Weights of a small GPT-style language model, trained from scratch on English Wikipedia: biases.
MLP neurons of a small language model. Each row is named by its layer, matrix (gate and up: input weights; down: output weights) and neuron, and shows model dimensions 32-127. Each number is 128 + 24 x the weight over its row's rms, rounded and kept within 0 to 255. A neuron's up and down rows have the sign that makes its largest values positive.
After each neuron's rows, "fires after" lists the tokens most often just before its 100 highest values on Wikipedia text that the model never trained on.

L5.gate86 [117  90 131 129 116 122 105 114 109 115 132 151  97 141 182  79 130 113 120  54 166 115 145 124 132 176 154 125 137 148 110  97 149 130 115 145 107 100 107 103 138 123 153 143  99 128 104 114 132 134 129  73 147 138  87 162 137 107  96 159 131 106 123 155 132 123 187 160 105 115 111  79  97 101 134 155 107  96 100 128 139 158 117 111 149 134 148 158  94 149 101 126 124 148 122 119]
L5.up86 [121 121 108 152 118 134 104 114  98  99  89 129 188 122 141 107 147 132 119 113 117 105 107 114 151 162 108  92  87 134  96 135 158 175 139 144 119 111 102 103 144 132 128 126 142 145 152 137 151 118 142 141 165 127 105 174  88 137  93 130 173 116 180 142 127 133 171 133 133 152  91  91 116 104 119 101  87 109 112 153 156 133 133 107 103 112 146 113 123 125 163 130 149 144 147 100]
L5.down86 [127 136 134 114 111 122 141 105 146 107 150 110 135  94 147 115 123  89 106  96 135  83 123  96 167 108 117 155 121 156  92 101  99 127 135 138 138 125 117 116 136 129 107 114 138  90 137 160 115 105 157 114 145 108 121 100 114  92 134 165 126 127 138 121 126 124  82 133 130 190 178 141 128  75 136 108 130 101 156 103 148  81 129 109 125 120 154 161 153 106 143 145 130 138 169 204]
fires after: " the", " a", " are", " is"

L2.gate166 [148  81 112 150 136 116 128 104 131 127 149 127  98 115 138 163 134  88 157 155 127  93 133 117 135  71 176  75 177 141 107 132  74 140 104 106 119 148 118 129 143 122 143 155  85 145 136 109 132  96 128 110 177 127 130 140 133  94 134 135 160 125 139 110 161 158 111 139 100 101 123 133 137 108 129 165 114 151 134 142 112 159 111  85 161 123 141 157 109 120 114 124 122  83 113 174]
L2.up166 [158  96 132 168 186  82 110 138 110 150 142 129 134 145 144 125 120  80 162 139 148 103 130 136 154  88 129  90  91 121  84 133 122 187  80 142 130 139  75 137 108 151 167 134 113 137 104 150 128 119 121 142 193 121 120 141 152 120 119 136 133 114 145 115 110 127  76 117 144 112 133 135 143  78 121 154 129 130 127  99 124 154 114  84 157 134 118 117 115 123 136 151  87 133 112 141]
L2.down166 [142 144 138  94 151 159 166 114 128 116 141 115 109 130 117 112 135 175 154 117 127 122 130 122 101 132 153 128 117  89 181 142 122 159 147 147 109 102 166 115 151 111 122 160 158  98 146 121 112 117 123 161 131 111  96 122 127 142 139 120 134 115  99 198 138 105 153 154 193 148 149 166 147 162 158 107 113 102 174 185 143  66 131 161 125 109  98 151 147 135 114 120 114 107 125 115]
fires after: "\n\n", " ("

L3.gate396 [125 143 136 125 104 110 142 153 145 104  96 132 154 140 141 140 115 158  98 101 119  98 104 119 139 111 135 134 148  78 131  85 162 126 153  87  83 155 140 154 167 101 127 147 144 112 154 128 130 114 110 106 118 127 155 142 127 128 126 148 102  91 177 159 126 178 112 156 111 126 126  94 121 142 110 105 112 115 125  77  94  96 122 120 157 130 125 105 147 181 161  91 140  57 107 138]
L3.up396 [115 163 161  78 130 109 101 128  99 157 121 155  99  68 137 127 136 148 133 129 148 151 133 112 173 146 150 166 121 152 133 101  83 150 151 134 107 123 122 141  80  96 118 131 129 125 176 108  88 147 130 158 131 104 137 143 106 151 146  69 138 165 161 140  99 127 153 118 119 116 161 102 125 108 104 112 102 114 146  85 144 139 111 114 127 101 141 157 137 115 178 182 122 134 140 129]
L3.down396 [150 111 148  85 158 120 126 151  92 135 116 145 116  96  91 124 129 140 163 155 135 126 180 127 119  92 140 176 161 100 131  97 124 152 150 122 122 101  73 109  85 123  81  97 149 117 136 108  98 101 147 105 111 130 124 118 104 128 160 104 123 161 132 118 135 119 127  98 132 105 158 159 116 106  93 120 146 115 136  91 135 155 125 134 123 121 198 157 119 115 140 120 121 130 146  84]
fires after: " (", " \"", "=", " rather", ",", "\n\n"

L5.gate119 [103 149 131 174 147  94 144 146 119 148 143 112 141 155 120 100  92 155 170 169 158 131 140 118 136 137 106 172 137 122 133 117 104 158 135 113 117 116 100 101 127 101 152 127 134 152 120 140 152 136 143 143 100 117 126 134 160 160 130  78 150 143 100 145 128 108  92 106 155 132  94  90 135  80 146 142 144 143  90 101 126 134 115 123 134 114 144 109 119 175 162 155 158 119 170 144]
L5.up119 [135 173 140 176 126 110 124 131 118  97 134 124 103 125 146 122 103 130 127 101 115 154 129 135 159 117  90 158 100 125  99 128 117 144 110 132  78 131  55 116 153 107 126 131 112 123 138 124 123 114 141 129 139 132 149 129 172 132 146 104 107 122 117 134 111 124 120  87  89 147 107 130 102 131 144 103 153 150 132 166 172 129  93 146  81  99 124 142 110 151 121 113 153 103 114 120]
L5.down119 [108 129  97 149 164 158 130 129 142 127 161 142 146 140 144 118 188 135 124 103 102 141 117 101 144 107 151 176 134 139 109 141 131 106 129 157  82 125 152 113 103 120 137 103 149 161 116 101 127 132 112 103  93 107 122 126 114 126 156 133 149 200 143 178 158 153 114 116 142 166  96 148 106  48 170 136 118 170 140 112 155  77 128 144 154 125 163 115 117 147 151 111 138 147 145 137]
fires after: " was", " are", " be", " were", " is", " they"

L3.gate390 [115 132 125  89 133  69 100 148  84 112 108 148 136 116 148  94 165 146 150 133 194 135 157  91 101  92 120 119 164 143 123  83  85 150 195 117 121 160 118 132 124 147 160 102 109 143 129 115 113 144 131 135 115 154 150 115 151 156  81  98 172 137 112 102  89 135 127 139 102 137 155 137  87 136 138 158 143 147 105 163 136 143 116 105 114 120 110 124 102 119 123 134 127 149 117 104]
L3.up390 [118 120 161 108 172 100  77  96  87 125 148  92 153 117 129 102 134 133 120 158 148 148 185 125 122  59 120  82 125 148 158 125 115 129 142 107 134 119 115 102 160 126 152 125 150 141 123  94 109 127 130 111 137 110 134 131 143 112  94 131 159 123  67 128  87 118 158 148 116 114 150 160 114  89 133 163 138 156 127 114 146  47 123 126 149  94 138 155  78 115 131 142 129 151 125 143]
L3.down390 [111 139  98 149 120 126  96 102  97 114 151  76 143 113 126 136 156 129 135 125 138 113 184 150  93 101  79 114 134 147 127 134 108 127 126 119 113 109 112 142 184 146 171 101 143 139 111 130 110 114 108 111 117 115 146 138  81 124 126 137 133 133 132 145 128 129 142 120  79 179 163 181  93 129 136 147 128 120 153 104 115  91 157 138 145 118 139 159 144 155 132 135 132 152 143 171]
fires after: " was", " be", " is", " were", " being"

L3.gate337 [167 142 141 120 155  96 134 153 121 160 185  98  97 122 126 106 116  78 181  83 135 165 161 140  91  80 188 126  86 158 131 127 139 103 116 108 144 175 131 135 138  82 163 128 115 139  79  91 136 108 106 113 129 129 139  88 162 108 123 145 110 152 121 118 145 159 128 145 163 142 135 120 128 157 138 159 118 133 134  82 143 130 124 126 154 106 124  93 146  73 152 154 134 133 116 113]
L3.up337 [176 146  96 157 118 138 108 125 106 146 184 103 120 101 157 146 135  99 135 138 134 119 171 174 146 168 143 117  89 148 110 115 125  93  87 126 101 136 127 134  86 119 143  86 142 124 106 128 131 101  93 106 129 113 144 140 164 123 155  93 107 121 109 164  84 141 166 151 151 151  62 138 133 124 120 137 149 150 137  93 152 132 145 146 141 124 125 127 140 111 117 131 137 154 131 137]
L3.down337 [151 130 186 121 123 116 129 129 129 192 161 120  87 133 122 160 123 121 120 113 101 139 134 105  77 118 101 101 144 129 132 142 113 139 129 121 115 129 109 106  82 120 149 133 165 137 134 109 135 140 133  96 132 114  71 106  98 120 106 114 135 109 159 102 120 113 128 173 136 162 145 111  92 132 124 141 122 129  90 142 101  76 118 113 103 142  87  92 102 134 110 163 105 156 139 169]
fires after: "=", "dale", "d", " Series"

L9.gate53 [122 124 113 161 124 109  85 118 156 109 177 135 122 140 109 145  93 157 141 130 142 128 107 143 134 136  51 100 163 135 113 158 116 118 127 164 144 160 120 139 107 156 124 140 137 142 130 119 135 146 150 124 159 112 127 134  90 110 140  93 160 134 118 104 109 142 113 181 142 131 122 149 149 153 158 118 164 142 105 136 106 170 104 130 161 101 147 118 135 125  77 111 119 128 149 137]
L9.up53 [103 147 163 167 136 110 147 162  95 133 149 129 147 132 147 146 102  89 127 104 137 162 112  82 125 154  91 119 135 102 128 110 132 136 144  96 113  90 103 155  97 166 145 136 135 157 107 145 125 113 136 142 125  60 115 130 151 109 152 113 128 139 141 126 114 129 125 113 132 130  90 114 131 138 117 109 131  78  97 152 102 136  98 127 188 108 107 137 108  96 113 109 153 126 162 103]
L9.down53 [ 95 131 109 107 150 121  95 142 128 115 138 138  91 136 163 129  84 165  92 134 130 152 145 110 142 112 162 179 119  90 153 130 141 105 138 196 132 154 116 104 158 154 144 115 110 116 107  88 129 105 121 142 126  68 118 131 171 136 189 101 118 109  68 117  98 154 129 128 133 124  89 103 129 177 127 141 154  89  87 105 148 129  88 138 109 115 156 116 156 135 132 111 123 142 140 144]
fires after: "–", " (", "\n\n", "-"

L5.gate24 [158 127 127 127 129 100 152 110 111 100 141 118 125 147 128  80 126 147 140  76 106  95 152 148 127 162 152 105 142 101 120 106 112 131  99 116 196 168 130 131 123  93 142  98 114 133 194 131 119 159 106 107 179 178 124  93 141 130  95 105 137 137 102 115 110 130 142 131 121 121 128  84 120 145 126 102 119 119  97 126 135 158  95 124 124 116 136 133 114 112 145 105 111 112  90 102]
L5.up24 [135 137 149 133 171  95 133 119 174 123 147 107 119 181 116  89  88 165 157 107 153 124 138 124 125  97 110 123 175 122 100 127  97 166 165 170 167  98 140 163  60 157 147 118 118 134 146 107 137 130 113 129 116 155 134 138 117 103 111 112 132 166 122  92 121 130  98  99 135 144 134  85  89 133 108 114 132 112 157 158 106 110 104 140 121  72 146 134  87 181 143  99 107 148 133 139]
L5.down24 [147 142 115 127 142 146 114 155 138  78 113 102 118 140 138 128 100 196 126 149 143  98 121 149 148 103 131  71 183 138 146 140 110 157 141 169 115 146 142 150  95 125 112 134 111 121 124 102 111 165 158 137 123  89 124 150 150 137 144 121 106 147 148 133 173 152  98 144 164 138 167 100 170  72 132  85 134 118 153 135 131 101 128 135 129 108 137 116 135 145 159 104 137 134 132 143]
fires after: "|", " a", "\n", " pre"

L5.gate200 [132 108  85 107 103 133 161 135  95  93 108 119 169 125 112 130 128 120 133 105 180  95 139 118 104 111 156 148 158 120 102  94 106 108 109 134 154 142 141 122 106 143 149 122 137 161 159 126 112 144 154 101 166 137 102 124 161 140 121 162 171 127 155 134 143  98 133 145 118 143 123 124 146 150 116  72 112 105 108 130 101 118 112 118  89 149  91 107 180 100 141 152 109  80 145 123]
L5.up200 [136  88 105 118 148 109 165 142 115  82  93  69 169 128 161 117  92 185  82 113 117 138 104 121 112 143 123 132 146 155 157  82 120 165 111 123 124 143 152 108 107 145 148 149 108 127 153  91 118 169 122  99 157  95 104 126 101 161  84 125 138 122 157 103  95 120 118 162 125 110 118 118  99 124 133 108 162 114  89 162 138 119  87 128 153 123 130  85 119 131 138 123 157 134 117 140]
L5.down200 [162 128 114  89 130 117 129 126 158 141 131 116 167 127 133 129 144 109  76 120 160 168 117 150  94 141 144 162 165 136  79 131 114  78 118 106 150 117 112 145 147 138 115 144 165 102 122 115 129 130 122 106 112 138 134 135 122 131 146 148 119 150 140 148 143  95 136 122 172 126 184  45 190  84 108 126  89 118 131 121 119  53 107 134 128 130 107 153 131 130  90 122 165 135 103 131]
fires after: "\n", " |", "|", ")"

L7.gate167 [ 95 125 154 145 157 149 131 116 129 119 149 135 135 134 116 101 157 128  95 120 132 128 120 139 149 124 147 117 162 103 100  86 176 160 126 132 101 136  88 122 114 100 154 139 123 127 156 130 122  91  73 144 105 159 111 138 114 149 116 153 109 124 127 154 152 169 158 150 137 179 125  97 115 129 126 136 115 119 149  97 100 108 124 144 114  98 143 129 171 109 127  99  98 128  88 164]
L7.up167 [122  92 156 129 145 107  98 124 124 143 148 145 144 130 119 154 130 137 143 161 149 114 140  96 140 150  88 128 162 118 161 125 160 145  97 175 120 105  86  99 108 120 133  82 132 135 107 126 112 112 116 152  99 108 161  97  82 150 153 133 139 130 131 150 154 123 136 128 117 184  91  63 104 149 112 185 186 125 103 128 127 133 120 157 125 108 139 147 131 115 141 177 135 175 122  85]
L7.down167 [ 89 115 131 118 141 133 112 140 129 155 154 140 110 141 162 116 128 120 114 124 101 143  96 104 126 104 126 164 146  65 158 156 137 161 123 145 139 169 127 160 113 142 165 136 130 135 130 135 132  81 138 111  94 123 105 138 103 118 162 125 139 130 145 122  64 137  99 125 122 142 111 170 118 135 126 118 148 104  98 131 119  68  98 121 100 119 119 124 152 127 136 149  90 141 146 137]
fires after: "="